Weights of a small transformer language model: 45.9M parameters, rotary positions.
MLP neurons of a small language model. Each row is named by its layer, matrix (gate and up: input weights) and neuron, and shows model dimensions 298-425. Each number is 500 + 50 x the weight over its row's rms, rounded and kept within 0 to 999. Numbers have three digits each. A neuron's up and down rows have the sign that makes its largest values positive.
A block is one neuron, or neurons of one layer that tend to fire together. Before each block is what it responds to, as a language model described it from the Wikipedia text at the highest values.

Month in dates. Month names, or the comma after a US-style day, inside full dates just before the year: "22 December 1559", "in April 2012", "June 19, 2020".
L3.gate210:427563479521483445548531524520428453559431410504421526374456469535449447553494485513475507466508499552506465574589598472504525436409551538491575475484497546500495452468301475451486551533464527510429484529534482542568482445519441571518449462508502517564576558475542491447533500547462575500549526425470562506525521513558509452498543479505520482567492406596643581568518557489418557429494
L3.up210:468473439419617600585504531572546484565437496441561491445483488479518481554480566593448543501437408514527428506459448467531460480494484502501528514424444517488542562450473504528429469593571417519573535499495498468578536599458545509578500588565515508492593486547445502430564558475538531554406514454410488527430458467533537490585463544489568482514511477588482474509491435547552563595424
L3.gate482:553510426542443444644486556553541491525418475513525508476563433554508488597687558485559385451551517504478484502538434553573496486415469557442548448470446479462470471416508481421486551578399469497496496502475394528522493508471508504513481552439455460560445525403585499427506582482497494578473520549493462528521553402553499401403504576600595464461459552547461425476581457558490538467527
L3.up482:531473442595464484432544504541574492525495404519401558470482471474520482432451493510470452478419509452452501570518508466519504481511550422484513550519585488519553462524528428488396511487524470443580419403514461441465513513463562544598420523482516467528544473419434464575462452554415554473423547466528531588486416563463473550449518431513545585538559483532458511631500502583470557500488
L3.gate559:457589521521478513487562499480531516504489478520495491505480506579451506475467474511547525544572468576537460548624528495457494509425547486548618525464507503418483514569544429549492546429424482458456483481527433600547525523534398536461440542548509561438453479521432481423463431480432492527498480507536523565537522426459552474500554473564513523430571565601492502508543482510554509461455
L3.up559:486471470469489448519533488565397575510504454425464510572468434492512480588521476575505519470550505566496534478576481480623529379498566586554537529484433507522500470483478518468422418545485450514520522538522529508529554499416441398518498473543479408507495470515558604520546492517503481609499447564492472572550476441508491453541460587447531507481504486566557531545521535443633537495491
L3.gate1006:534485518542577540604524459650542516490458464482479469436521465628523493534537583524472481429514450524476428559503574582540518572448468479520421479447419508553462529443462431626515432625413503488504625506578489581498529357478507497567487499463539456454561492458538514478447524490537490428502476559510397480522442446510533488516543549474513453431505536464471615545472490555452554436521
L3.up1006:517524554519392498544530527457510433516534556526480624419428421358424481475503386386525487534546524477525512444456486522491528482573508518485518504518517578371415511568398575521562593482530568443466512544595462527501565538570529490521477568481377506613510496514425447555421584558485386560512485497478461566571409508433528430446610598542488513458463511481529507514507546583556465481488

Date month names. Month names and first tokens of dates right after on or in, as in "On September 11", "in March 1991", "on 20 October"; also "on the".
L6.gate60:450546524489462542464510562564450546536542502453475485548487465546456461458570506513417529566526503480587502514532515534415453519483471584455454456407399509555516521466578518550458513520498415469511489454481535527521582493418580507504551400540457594490477442508545454482521465559473504582572442519412479457469435520579466518613472511545448405481482535550497512470540400541477477488585
L6.up60:401527516478459556596441473504483490484446601433540456510465424556498538442449461523435454516431457484470504491542554488461574527493527501486549521545398528545500581501499522515457568464444527521489496449484473542518527462529507461431459517510522556508438503540591505526420529528477428435448461463462611554595481525557531495477414452498495558495590431571580438418450531494526509508464
L6.gate109:523508521439438535566479476480534438417435593617443487557464525529477483397524474484399559594488458486570477454605467568549540458551474432535490425447480536486459531514467451484521553457411426542498490466556593590469548437433410602544577446568462579427492497569506490443527481436464470538478493404542496501471530494450409577558524473549480549498462464516499528603494539475520493385481
L6.up109:562422474368449471562434533473507514581503468487462488452522497465539497455463564558508419587475503559493502387432462446507627484469489485554483545448439498497526431429455481508499448477514436546501457461528583615462461507588533594500500502429579535480494602462425482514377470566496568424438464501551516474545474488567439483445433456607587583429544543529525513476501473477596448524565
L6.gate150:466560481479515459445463493454557441513504429475385441534560530536477462463546626547576398531404486522482509528504589488522539515508466430495566544400543531570519492431522499545511480511549386478452511514481533515514560436497600511567470538510588578463464567524540488534538550509398406418407459511511437496495535424467483527539495480503554512547446415502505528547448477407486488484453
L6.up150:461425532476575498478482490413586562589551481460412459532528515418494488490501523553523525440453552494530551677505549408445569453462481509490524458553429413504527617537600398403521531498440493458548503451543516512543492528554512617465366474572532520551514418519474583508536493524527433449503571585560570467548479524521504461428521450545529482473389551513515529465557534469519514494515
L6.gate195:550509472500461585444510447450453578487599516379546448493491505592499553569521425565559519582563429447494535628547502502465562550460513530462536536502548439612466502551547521514578576501571530564526545507451588418478487473530425560458524442362505496514526555452525373528513577494465538548479413483413546439487469578508457568524455512481507494554584461456460432535504465559548403436495
L6.up195:510445510580515384493554565456496465553409514565488517561512453479436527461480623481557419486454470461509482428408565571515535552503495530574566603529494533432566424471502539504529487560584385490554393468502404484542483481489538548550556489446527491503521494406581497544515486433476508461490469449448535562506575428492560477463508555535522468447425552534469474437524569562470590487469
L6.gate219:507497535508449441582438540603490569446591599451434409539518514473512535505588406531519558508508480527500452415553472501532547456450530582577465585411407514505441537603490470550469460536527578451554483520586586513497502512484493609495447485429478490495581474497475481512462451517531500543494520491464575496538506500537593470523484442424535422474535510520511528506553582497466464498531
L6.up219:556534453467528613546493511426473502473431557535451386526488425558565529461459484472447459409485516457517621474530492472427499510469383538570587462419492504445467462530435458500497558466470418484463554453518471446584469528408446462537518465534508581472440562528571516545483541508562424439418513541477547518525548539545520413572516476590539518361460519526489460473555518543550445500511
L6.gate287:529563592523498432515517588524555435555575527546424495499480545516587543574592478466520499557529519509507502619580547513527475554482620546415498447435507459524430498468546504480505514479530524516485548446393496585473609512517440471506542441518511437526553402422529381460594520401418519456511469498553490455403484508505436480463525378516476481480604525535508502528501536473524533454585
L6.up287:431483443529402537462582472620499559462495524500460520511474546534435419406587608533536560470566430435425466407451514546482541469514348565488524585548455482539481597447538436555558425515508491496585496521505499483568546496457570454515511538538455586492553424527534515462500473505480444500432562445529601527622427444459480566484493531563575477530414510457402572528598428488534454451507
L6.gate426:485532448455427540538483460546509520496526439462553515534573513478545518569425468572521507478558465520562398408489518564450491550399505424546410485473391552513504472490459400458481512520501544587403478432484520552568470514434472546491424565388444487584419449535410404517517444565517589651452488463456493510460479412501409528481537492633484437508559505542494549475425563500534494479588
L6.up426:459518499552443497583459521466543519558568486483415537631532558489551628561401463516521517518466524587430462520489486463460455595477418425373562523517411554552488482529415474470468511511574467455455490630473530556591386499441480421436427472475522523593492485422514450420432407444488405565572454505543430589469541566512458529432576562483539518484528597540465516463422513447429460420487
L6.gate476:444511408509522531507563532507550530479445471426518530473507478544471522500464528446539472513462529495450452461476444450547582483464457469585490522478496574470466483587557389477575529499407426487410514455533498542491554506479452535493488495513467466536465391620578548540505525392475505507441410503555480521490455412535498505401504469475506520465515490478467508444543488572548483538500
L6.up476:519458448385406557551490499481481499539426453478454507524444403459469475439495626487455415452408461535571528576428502577466435469495532532449472581458432515494536470528476468562482501558468477509478546503540518548537543402481506572540566375489535511481531522450499465529542468397561538526511443597485559471414480514438568448601425533434570592501483526415557483484539548492454440513488
L6.gate526:437534505420418522488442477567519563462449439511512580482554446490445518490486586490455571523470489522541524413459533545531567511454511487506482547543521502494533511462558494479533467430458420544536497420496394473477501494457444464512454528519578474437464489535486544537507492428442451555412584525465501526408584457478560415490431473524516560530513462427560497426518424448490532494412
L6.up526:434515413621612512527482412483459521506509505462548556517522552522482519489582414443512568520451445482426425519484502429443543440482512470471451549531468479535538554457490513440484552478443516479488401543579500509595542479434540444495507545470567492475506441484496529514485520457543394509478449462469468565433520518529529451452586519522519407409511518446472489486558533500511422625493
L6.gate530:534461462501514518442538542516523544469523553510483463508459436473505446417522418551466460540601553562521496501536495452548448427434544430468571475453466498605461458502567482401406525428476456500514570512485484552525492506499459477563489507518563540491500526463423458533479488441510386486512506417556496502500515444539542591524440565569433404478590537507452447467563429444468465435522
L6.up530:491390537455505471484513468589464426452472493541444432487432468507547432564547393496436484495604580409500513536540499418521586481410499515474543510450561584498511481546516464452452516554561581521530651476452527483609497495431543441575496610509496408539514530546501448595425476439501490478557372444502482423542558525484490502493584463673482411584457397597488521537460462527594519507459
L6.gate1005:580489435429538469574546474433526459567543520536399462563443518532509514584494456580533535544562563556523541588424515442610513444553422539574502539423513453603458564444388509422482446522603522483561493508516487599486475574516484522464464535550493441494485501580479482527481547484462480521486519404522538478572556482508447512500446476655438494584476444577474427503529526546512501500515
L6.up1005:422553506429510454533543434536479451544384442546474389480481497525493470513452532502521431528441487530427461538528476487523509460514495525562516472558445480593440432429470548516543548453457492531514501521431467516454479497456626435478431520465490521371453478415378472469499531477546442487504535456565618528596456483527492471492499464498591490456461487553428502440519479464518495455452
L6.gate1308:542559497496529451443517421494426471474514480449450578440501479398558521453543508571542551531481594521557435424539438457448474571401474515534447537489521561482438550492532399476452468507491493572597591504534397398469466500426513439512440514497496462526569494610474454531500445498602504504460549567491492507538507495540472446521489380442509619526461500512496457552510442453492544486460
L6.up1308:419486529524434468504491461611513448456493552377578451399526425566505459550471506598437443582557453491479565584512560531500544519443415483435519604483407541443447519490497573504569519516478453469486564574453382474582577424463468568503448472553479567492451422550507542423465514513491497572455480595559526471429389559460511485438488454586512539474410392410444475521472570546475459568519
L6.gate1337:461565505543511439529516439446438571533555451456488472464481555518512554464497536525486568514545491528580542470460470460569475490464534545476556589507449478505461617394548484467550581432499433540453530564509466531511455533482434514420441519487599491515561504536503489591509577514541496473477454487518593498538499574458512524461489402545557561500522502461463492489495469523481582597503
L6.up1337:497515525529458403512402517575514498531550546560423519520417595512450534571497444515525448557508502526593495529549437522399481427449429444498496477495475472449500624485454471480512453508546468449511492506446487530536475554572520487434543564414456577428539576460531527500457553491433506467499451393530549511453489578552544480471552545513502506567538511534448517564432492518448540417503
L6.gate1661:481444528526452436499534497453507503600498531470500489493521450453486464573604582548530377475550543496535496416550445461436512468414449464530440515534526497499578504486508476540537526481454468532452504498522517589542506515507492456471434504429569581529499498514542492493441501520522410401383592535491503421514426554528587455536461400489473559538563514509560480475553574471520477506471
L6.up1661:415537502394495552429416446492510490410438478586536464413558475412559535495579509556471526535496469453531506467404569498549500532569569443517577519593454475514507485447498532485590576517578517506559553497445538506578565452459438536632585540462595471492481435535479531577481551453363490400513490486484482486441365441560515508538479493500572539440447571453473549514464489474576563531454
L6.gate1746:423513479485429560525583525496453430531549414486540514518507515480601544497499550599525466566495484536496461530467431562448579531454565444512460550481447441481479536422497484519451525510427393536472523446423494490535456528516483412511465443620538482361526571477488495527509536517521550486427406410589557510437466461460549547513529467532603537454505525501427462486420521438477514444468
L6.up1746:522565469470458534476514470472488584595492469510468493546491457541491457547526552543523536544471428595567489545521526513476544505539457542554440400533582488589528514453491571454613457446540466543586501510521521582608537465489629451548543502466484479411434521573463601540506470559549411568429550544547523498548605450550527483429542482499414474510526582465570544455501492492484526569471
L6.gate1779:474518592497488460526520494602544525517524502386449517437459458588450491479522534577425660617461541478594526425448512537558523511508515554588505430486421508519437514491566582478564598478549507548452503515560494492485548459501557551545492471437572430533456557485531482455437535503604530478545530452511589597532436496524461506552596477483591523501494564502527526506527387483444480507468
L6.up1779:502533515538583487470528593579554549530525472470600507420442457448480459569516494596484410541419417561479568556572529577451538471487459366509461496488503556533423512565431448539454506495410414534540495490450443513591563499460517548560530486581491477444575503476551452419510514516571522378521531475545418542451497537522508415556569569566458519534421452469507596480577434397508490514562

Predicative "as" after labeling verbs. Mostly "as" after verbs of regarding, describing or naming (regarded as, labeled as, seen as, credited as), plus words right after "was" such as named, made, too.
L6.gate3:481446461522492475490618492444490477480401458432448495466487493524491429504572353502524527527555541537420508480490420378548497459575520491464544514519433512459553367492523538437466430426514590469492419462485517491473343489524525504570492460517512515502592520554480458486583492485452522502427522529415431528427535624512508486630387520404506461561579428514360473468528493578505577410499
L6.up3:636480451553494450489542423508437567560542552427535469527434528538530502470469487538477484541458464563475641514419443456390584555519491415524476590490408598551442515488506565538495514534596578445456493421501490515535450499479548428474452409491504505538456491593477501462578520562493484533500470565524499493455471611529447576496497509498421587642490431473486438531488467494391453566513
L6.gate7:420569505367562545534562535495501489414505464469458510449553483478485499460540595543516432448493541422518586601547429394470499452505471561506436486528481516467497490496481481525451522508449503583463432423519470454420534478525509500522490474494459454582469545500544549593491608487500452512533492491461475578632398497475562503406336507412471516498531458512426487473524475512524461522571
L6.up7:534522430412513500490562470489528452399416470497534534551479538528500461389525522469548433443415551543454458443466499457512509593468557555491480539427548437520498471550457483615423545543526623555452463509557527614427485523472517500482544538526444409504490422522458426506561551495391489457539481453473444447595459503450429480443493495498472472553497494626487509489513491549532525505580
L6.gate220:405555426509510480498534510590492579529459473458510520474492470481532524485477428494538486492510481550516527528465479580418505503523474427450490514490523500431489426496622433562562512438533490455513496381446592446461612500508663467466514476556491411556516444467474482555502491445564429476519545567531487523485514491541531399508415581503466454445441559443491534531469499560463463450478
L6.up220:499507549437555573465468432439462481505493575424581494521559501505430526502382582474543505419464522502561466600430538502529549570403458415560589510526424529503454462566489481433503551576419525527423459505483542494487498556390543473575472542420486483552434450512549518490576525524443548417552381479505457491509539458502559504493534504439453518507557459432448416554465619493523505429521
L6.gate307:440448439512465474456568532542464463415525514453494460386391573527548502502486498421556537492445512494492551613489424552456553501490478467496445427621444454462488491509493468414466522515453497496450508475438608536450503529551471590436568541448502529572628542520536429532520441475492455484501541561540481494466501506457553561488552506419446523472536582578473547540548406459550419571477
L6.up307:470597355378467500523547499565470433498501486470480440373440610484466435431492462516529447530426557480586476563506500527622473463551471458453523505480436516526449558554573494470591559573528499504546452535556563413501577479490535520438461485607476487541412454555557545403514550514492589447522446550506488549417439472520486467545447473397417515451489566441512554479575462513538489487555
L6.gate442:492514495487501463532485493582502451526515482409581505479483443523518473534495680469560417523510475445617528508463457437492545504489630472465441501519482363448602458447589460406443462566530536511475455461520525564503471536464580495443591580374444518480597486538439481552504523543457445480519493644523438496445496619443529623567436520519478441500495487492498477561454606453536537523428
L6.up442:555562546499438463582519411515517478543485477528513402462558538562505450438439485544451443508467521492494478432526482485442523430507492471376570626436455492540490556531476432558507553494472478433447474534436518416452449515491523549484457546500455453488474537473492405450471444413535473541482492515504350557586460559407485565502463437460450467525580481490533477524637499505474534509500
L6.gate575:514517509516509486495454601635518615420524449411576449491483504439459519564444501528574506521454469390533509524490461444422568480435484522606488427529423538499439530432558505452508440457519423533500485540497418553576516563488489533450476439586512514427534451485587491567478512486542456451573538507530442501435474572450495562424474554486519364408512462618448567467452463582500495511514
L6.up575:481522524508513557391445507589503425384493436480468539489522440510529514463472506481411541537513499463524474465545405509481512453594513489475562490536501494495470539499575527528552529498518490441415558542614477474523581512476541481608479575481520552554511522482439566513550497505453489555471520486407553704558474471502517551513413445483543538522543553552499478468453517565523464487496
L6.gate586:503456447484573527475567529613576544456447481419473598461452518474454476470472406428449468475406453588632482574527491478551561437476482467444516485438478422404557493505512628581512436465403481512529532464527431501428560488503445518386505522510480496476458462499571558452453468492489468475452571553496466528493544511460513497503471460506506507547525462544496510589567511438458484451459
L6.up586:495442526529487520462548504537451513508513511484559564547429469424504481497526526443530478493493426501484465510460527435521494503540487436420480492432524570534477464509522567500611477523472508571558516645588477389491553515477496411457525516465575499467568541465490466469517456545538495548534514512408506627366545551502552509432454511456501470434472560525547537507546466484457418430534
L6.gate770:510545498460495437483594511481475526489482457467440527321442462497473536571561486536468393442493465494550585500515478396499592557481538407474500584510462482497424565519490473519457466491446540594457545495392527501521496443524467506573497590412532526457499486476523435495462487532455543528431452518499525504553500524462465525482451419460592487519577441508428609512482515533469447458496
L6.up770:579406397401525538481493540478537456535389510516519469460493491402490486466483466518522465476489512524525511560525425413502575443618446445460592453514387390453556548493507417505547511488482516496534539546556569456541519393498433486471512470401601579572569528550488447480463474532471540586564507601548470510401499540532460487533456416462460495484516434498540541435427545566473544592546
L6.gate785:549515494541537432496526496517543503440439530392535428486507599540505535518511559527567520560470441513505429442449570548418406490463514447442561412432506563427442490557587469615529550428476538470538549487475448621422557508521530530493485484584430541501465567423594576418428526548415507528410465512473527509528480429590506432515398530405466400402493435447465503417420473506406458582414
L6.up785:499555473571519503586552463539444513460430525417486518589516538531484547511507594464477449436465520421436478493562513434575475466408530514565492421617518453453507475557526533521544476476479548505600490472448521536446425510500535423524531661502577493498435501489517560522484455403598498508475548552541462519494625584475407369530513478475363416535447493547558503575498518494478564516493
L6.gate805:472569525503525537490523503520585506436518486576534514423411523488456570556554579534520481476511506388523516578450498406567538509448552474568511417581563603478425411453532440510483491468494473561413517530448446585500550562474454428488514537510423432506419494435434552467582483507491564549483510592505552558524524539545533567451487557447523417424431511533426497505539513436451473478569
L6.up805:483446530559492527471406480488480488492565569554421475566481465476414513455587551461471467517461471518512485407514482458370591578547421541531472524417452481562491501569508475486499520516506524496495490464548607510563507496580424590536544584509519487454513431586494591451541474398460442418520525532607558429486487508546475493443486459452587472485491476530528489412570463507579583489510
L6.gate990:444525421501560535553545525461550561509475521496613550584533451469515551585456455469481423468454530500537550625429410476434511528456601500461496438497469500508470410524600441440568567502412562519585564536473495492415562467524488529607551493472538552483592464519569491545504475469530498540475493478553449477578505463471560453484339520581473559483550443470577468430487442546487511489470
L6.up990:548446422555509467504418606489628587409564519458581539543536548502478490505492506509514464441453505509485474502489525409562502518488500539500500446595528459448495517513475429492513604456470556505571491497472505579506441427534537462457555506491454451473555479534439454540589526454448433458583498537404504509532464455508494491492448493493539386429502581503401433459510502580463605550510
L6.gate1172:450524468478556592515555497436534526441478504530521548392522508438447491537603569465504570567528435468515529473474408440456494461470587501516507534526601491437409530498473538455485468496392486589579568500423448511485409481471519506493503608580447435462492462616410488463547467493464419414431461541521559532467489607462531509502515498423608512468458426411410528421492509509506535460457
L6.up1172:504568392532459412438564518518509400500464490464541505499549482466539536548420463507538480377489561534453491482492567559494463502473601612541560543529527479500539509438430474522499568548554549505430509564557456560431510507454517475538419516529461459450525484442572632563455515483475520513471435493441535536481476524448602568429461581486514544495523575556425467523466474501514477500390
L6.gate1394:433487441395554495593577634595501578470488544510552544521552581451533472491576507450520526423414591433514487508416458473539469499494588504572481534513504545492439578534492514486470450511493599536453526544465487465502497419536483593436553472532504501449503450571456502533518484556474550480434524549483558492576456494454461446530441410412514413579542475487411437420552401528482520474378
L6.up1394:456578500448538604397571564495549491449475479520526489447510590590495540484616417583617544505442573450444515533508522516512547432438510453427506463531390511396582475528341469475510479520516608603529481561504417518501539496500413517529522467454523547402500434516583493390377555493612469472418492512492475530629468476432501528602488510479516543566546456519411444480478499510422452519509
L6.gate1395:503573510459510498548549594595587557497547556367560523489507548528521500516627596429451534485476481510522452546507387470487466518517495468443492575495443507544561519570395429478499517595486549418483442433509499564451439394477500572601523554467510527416496575552520435547560502528589475557519454499376486468558461586482488484475472519409551460567481541567458560448467400609459497558460
L6.up1395:508467454498580530521515559602450472489511494414504591517486498551475567497595508516508501545442451452514470467543437455496476500530580445379434530483600507488534468439516531494575463589498566478508417445473568466494558464481598516546480532548513479547521563534499408477508519552554460434520533592492499502507485516408460519492435496450502552457416466478434462491474537556471592436515
L6.gate1607:451551536484504531429464529489416483533453486458520400503494517504500562505472440471553505521538439426584595461417499438432595497393514545414520576497509466475504522540527453515567437550440501526517504447475475363535474438507463541520484420503409467550568491548546436604486454519583564490536402460526471587417524483463429449457540587441545437531475538593466529521510499518544446491525
L6.up1607:565469535445532571557427523517479561586505509503562535485586553495496532532481444517479546548475479525596550491501498454471501574454539534454567516470449481495417644450501485527492553454483562420517568437570523443484569494518519499461461479525494497522568635481513480475462525483562483488438437638506428478425487546516359451496541490438528544533387552550538496500445409499417543496439
L6.gate1645:503432534456502491514531457446485573461472501367515502432516434515421482541516491404545449421511554517433443477516544601495551471501567557433548421468526551554516460457475528471517560467445436514411453498457559493502498573447528521430500579455592461527487428438489596454457464448480406446558507572456417454543428583428499464416543487505523416489509521465463513481509478465503486452543
L6.up1645:489540530494569456597562539514552482446558579542565360551536524477491541549555473437541555407566469518552537472437530451559490451556500453510417493563517438468442420432567535600523546513443480510443448484528564442558587469496511579505428598555435498502511524435462490513518475548508440499563521548531552476471495564469507446488497542505546585566511534539485467525507538349471491476476

Month names in dates. Full month names inside dates, usually after "in", "on" or a day number and before a year, e.g. "5 February 2019", "In November 2024".
L2.gate1228:489539537497470475574583497514525426533576476534479440496577444536459469545567489547559528405604429589560508509532576555436506556604458461455546582491484481487599480495476481483400431418546507528428469448515466595385490499602592441472458564509429500550510510462459474467487545559524466412525506482540440495454506512522490580510556536427493556446441493499519520532594493504522444490468
L2.up1228:424406472459484552535505480476514472559482478515367516437492483482442630550505541602555502573507583523497461492506540483538473482487489548460476647516488471373540507534542502433529465481553501490479559502540574495513492483567445620531515474488439557430542465461503492426543524380423437469502514507474485618527519505488425538457486406492569434450490455569392563491521509485464454444466

Adverb and adverb endings. The -ly suffix that completes an adverb (clos|ely, strong|ly, occas|ionally), plus whole adverbs such as also, later, only, again.
L3.gate897:407490544509384478492470476530493478493483441517424466488464526486540645529580535465511517529587459567501475498527483418467518537444545477353498501520552585458456465494435495414518554602535468547472583495488471531577499544558527501534503506536480446438416471481407448446529446472527386505470483496500441460504473506466566459513421484439517491517557492500522564548595575447383510466567
L3.up897:434561593514505503507498524450531546536516496567589475518457482423526545473533569471498446536498500580482585494432563507540538433430446612398407468465539515544484451408435562579512497554480374447499508461537472466464500485460459507494516527500588538499509476487485422482526414499573498507421511472418437525488444551408538402454381561581444551457410524521421431444564474455467534489464
L3.gate984:524587519423524509533549521492564554483468391501471543412564546527489579505531506452577530478525518483585482570613405527492519541405564553529426547416438496523495521458472455596536431429502458560374484390500455502561473426502470461510451476382425535470494565511461536518507463562471472466501489513435477558547531544513452599414475528455492593439555482531506551488507427466443472476546
L3.up984:650507484471593494500449584468543581435501487580513585504419427525572562495491565509510554540456597529549494496536373502467447452442471538518470522389515507504471514517562460555503469487531431493472525468484486471529539553527532456514443485507380478490554479489514541585479476608531438404512531535503554450544490442490449461353503558544421540528469442519420403459447473469474474494455
L3.gate1119:612513554570540512529546393508502532503483453489581513471558580523568431534485503577558533473421569511528517465444449538581556508451562507444524421519475533505485482499481459570491463506588443493392483476470450529533423591572521539385478541457454553502489517461488592598564563529472566461563563509498427530421525424536509564433486575620516619522469480454541605483582544578506554545455
L3.up1119:485461445519579525539557435514477462462452445480521455508462516566548462512508542478548462533542545497581518538460447444495495509408539481508604564525517466551508414452482565527526519485480496500512466464462464482537525492426474438452571490444510475558470524514503494434488491436535498431498520577563449520557594423493523533438453483506526451501508550478457552450471526477567414442467
L3.gate1407:637484482530617572524558598544474527470497437493583514560466542419445438500465484456533431554475448494488530479502436491542556508518517552486534448497549425549489441560491462568430571455530496464616500445530453544528469537594493504537491523516505512484425492528535520420506357409468512512552513491537430428456466491563463475567433481408534496515511589515458453521481547521562461494622
L3.up1407:499452419424510442470557502484533550464482408407564461643564485483454526519455470453532481489491536504478558450504460465540576450535528544491493529534490464510500636419554432517458546515395515502442479457408469486543489570457543630523435467518431481445510499505464513449467500371396549453487516441561376529471463507549442541511544587519470480457515504472516459455525530541497514527482

Linking verbs and intensifiers. Copulas and linking verbs before a predicate, such as became, be, is, been, also, and the intensifier highly, as in highly selective; occasionally ordinal "th" in race results.
L2.gate1389:566464431463474461547617599617502542508481536530476569514454457504439526479483455478487435447425433496532503525510452410547572552499531538542607520515487523478436540489502487481517548518485486571513541519492505491445497542589552498425586506535501539494520503520474445513443483536453482647543485474409488555585535525511507528475456581439440436474489496458532547562435476476474458537560
L2.up1389:537534506543442557505565425541514523381466409557592498468418471445459489522466572500510523475440491540377532447416545457513541543509572575537493420518388422542521459560484465481532483508532521571614451525496506577484474560502473424452465537516572536420439492563498393549449580544449529523409514549468482398572510475503458487503453511559459512482493549474509478419506511501518462538553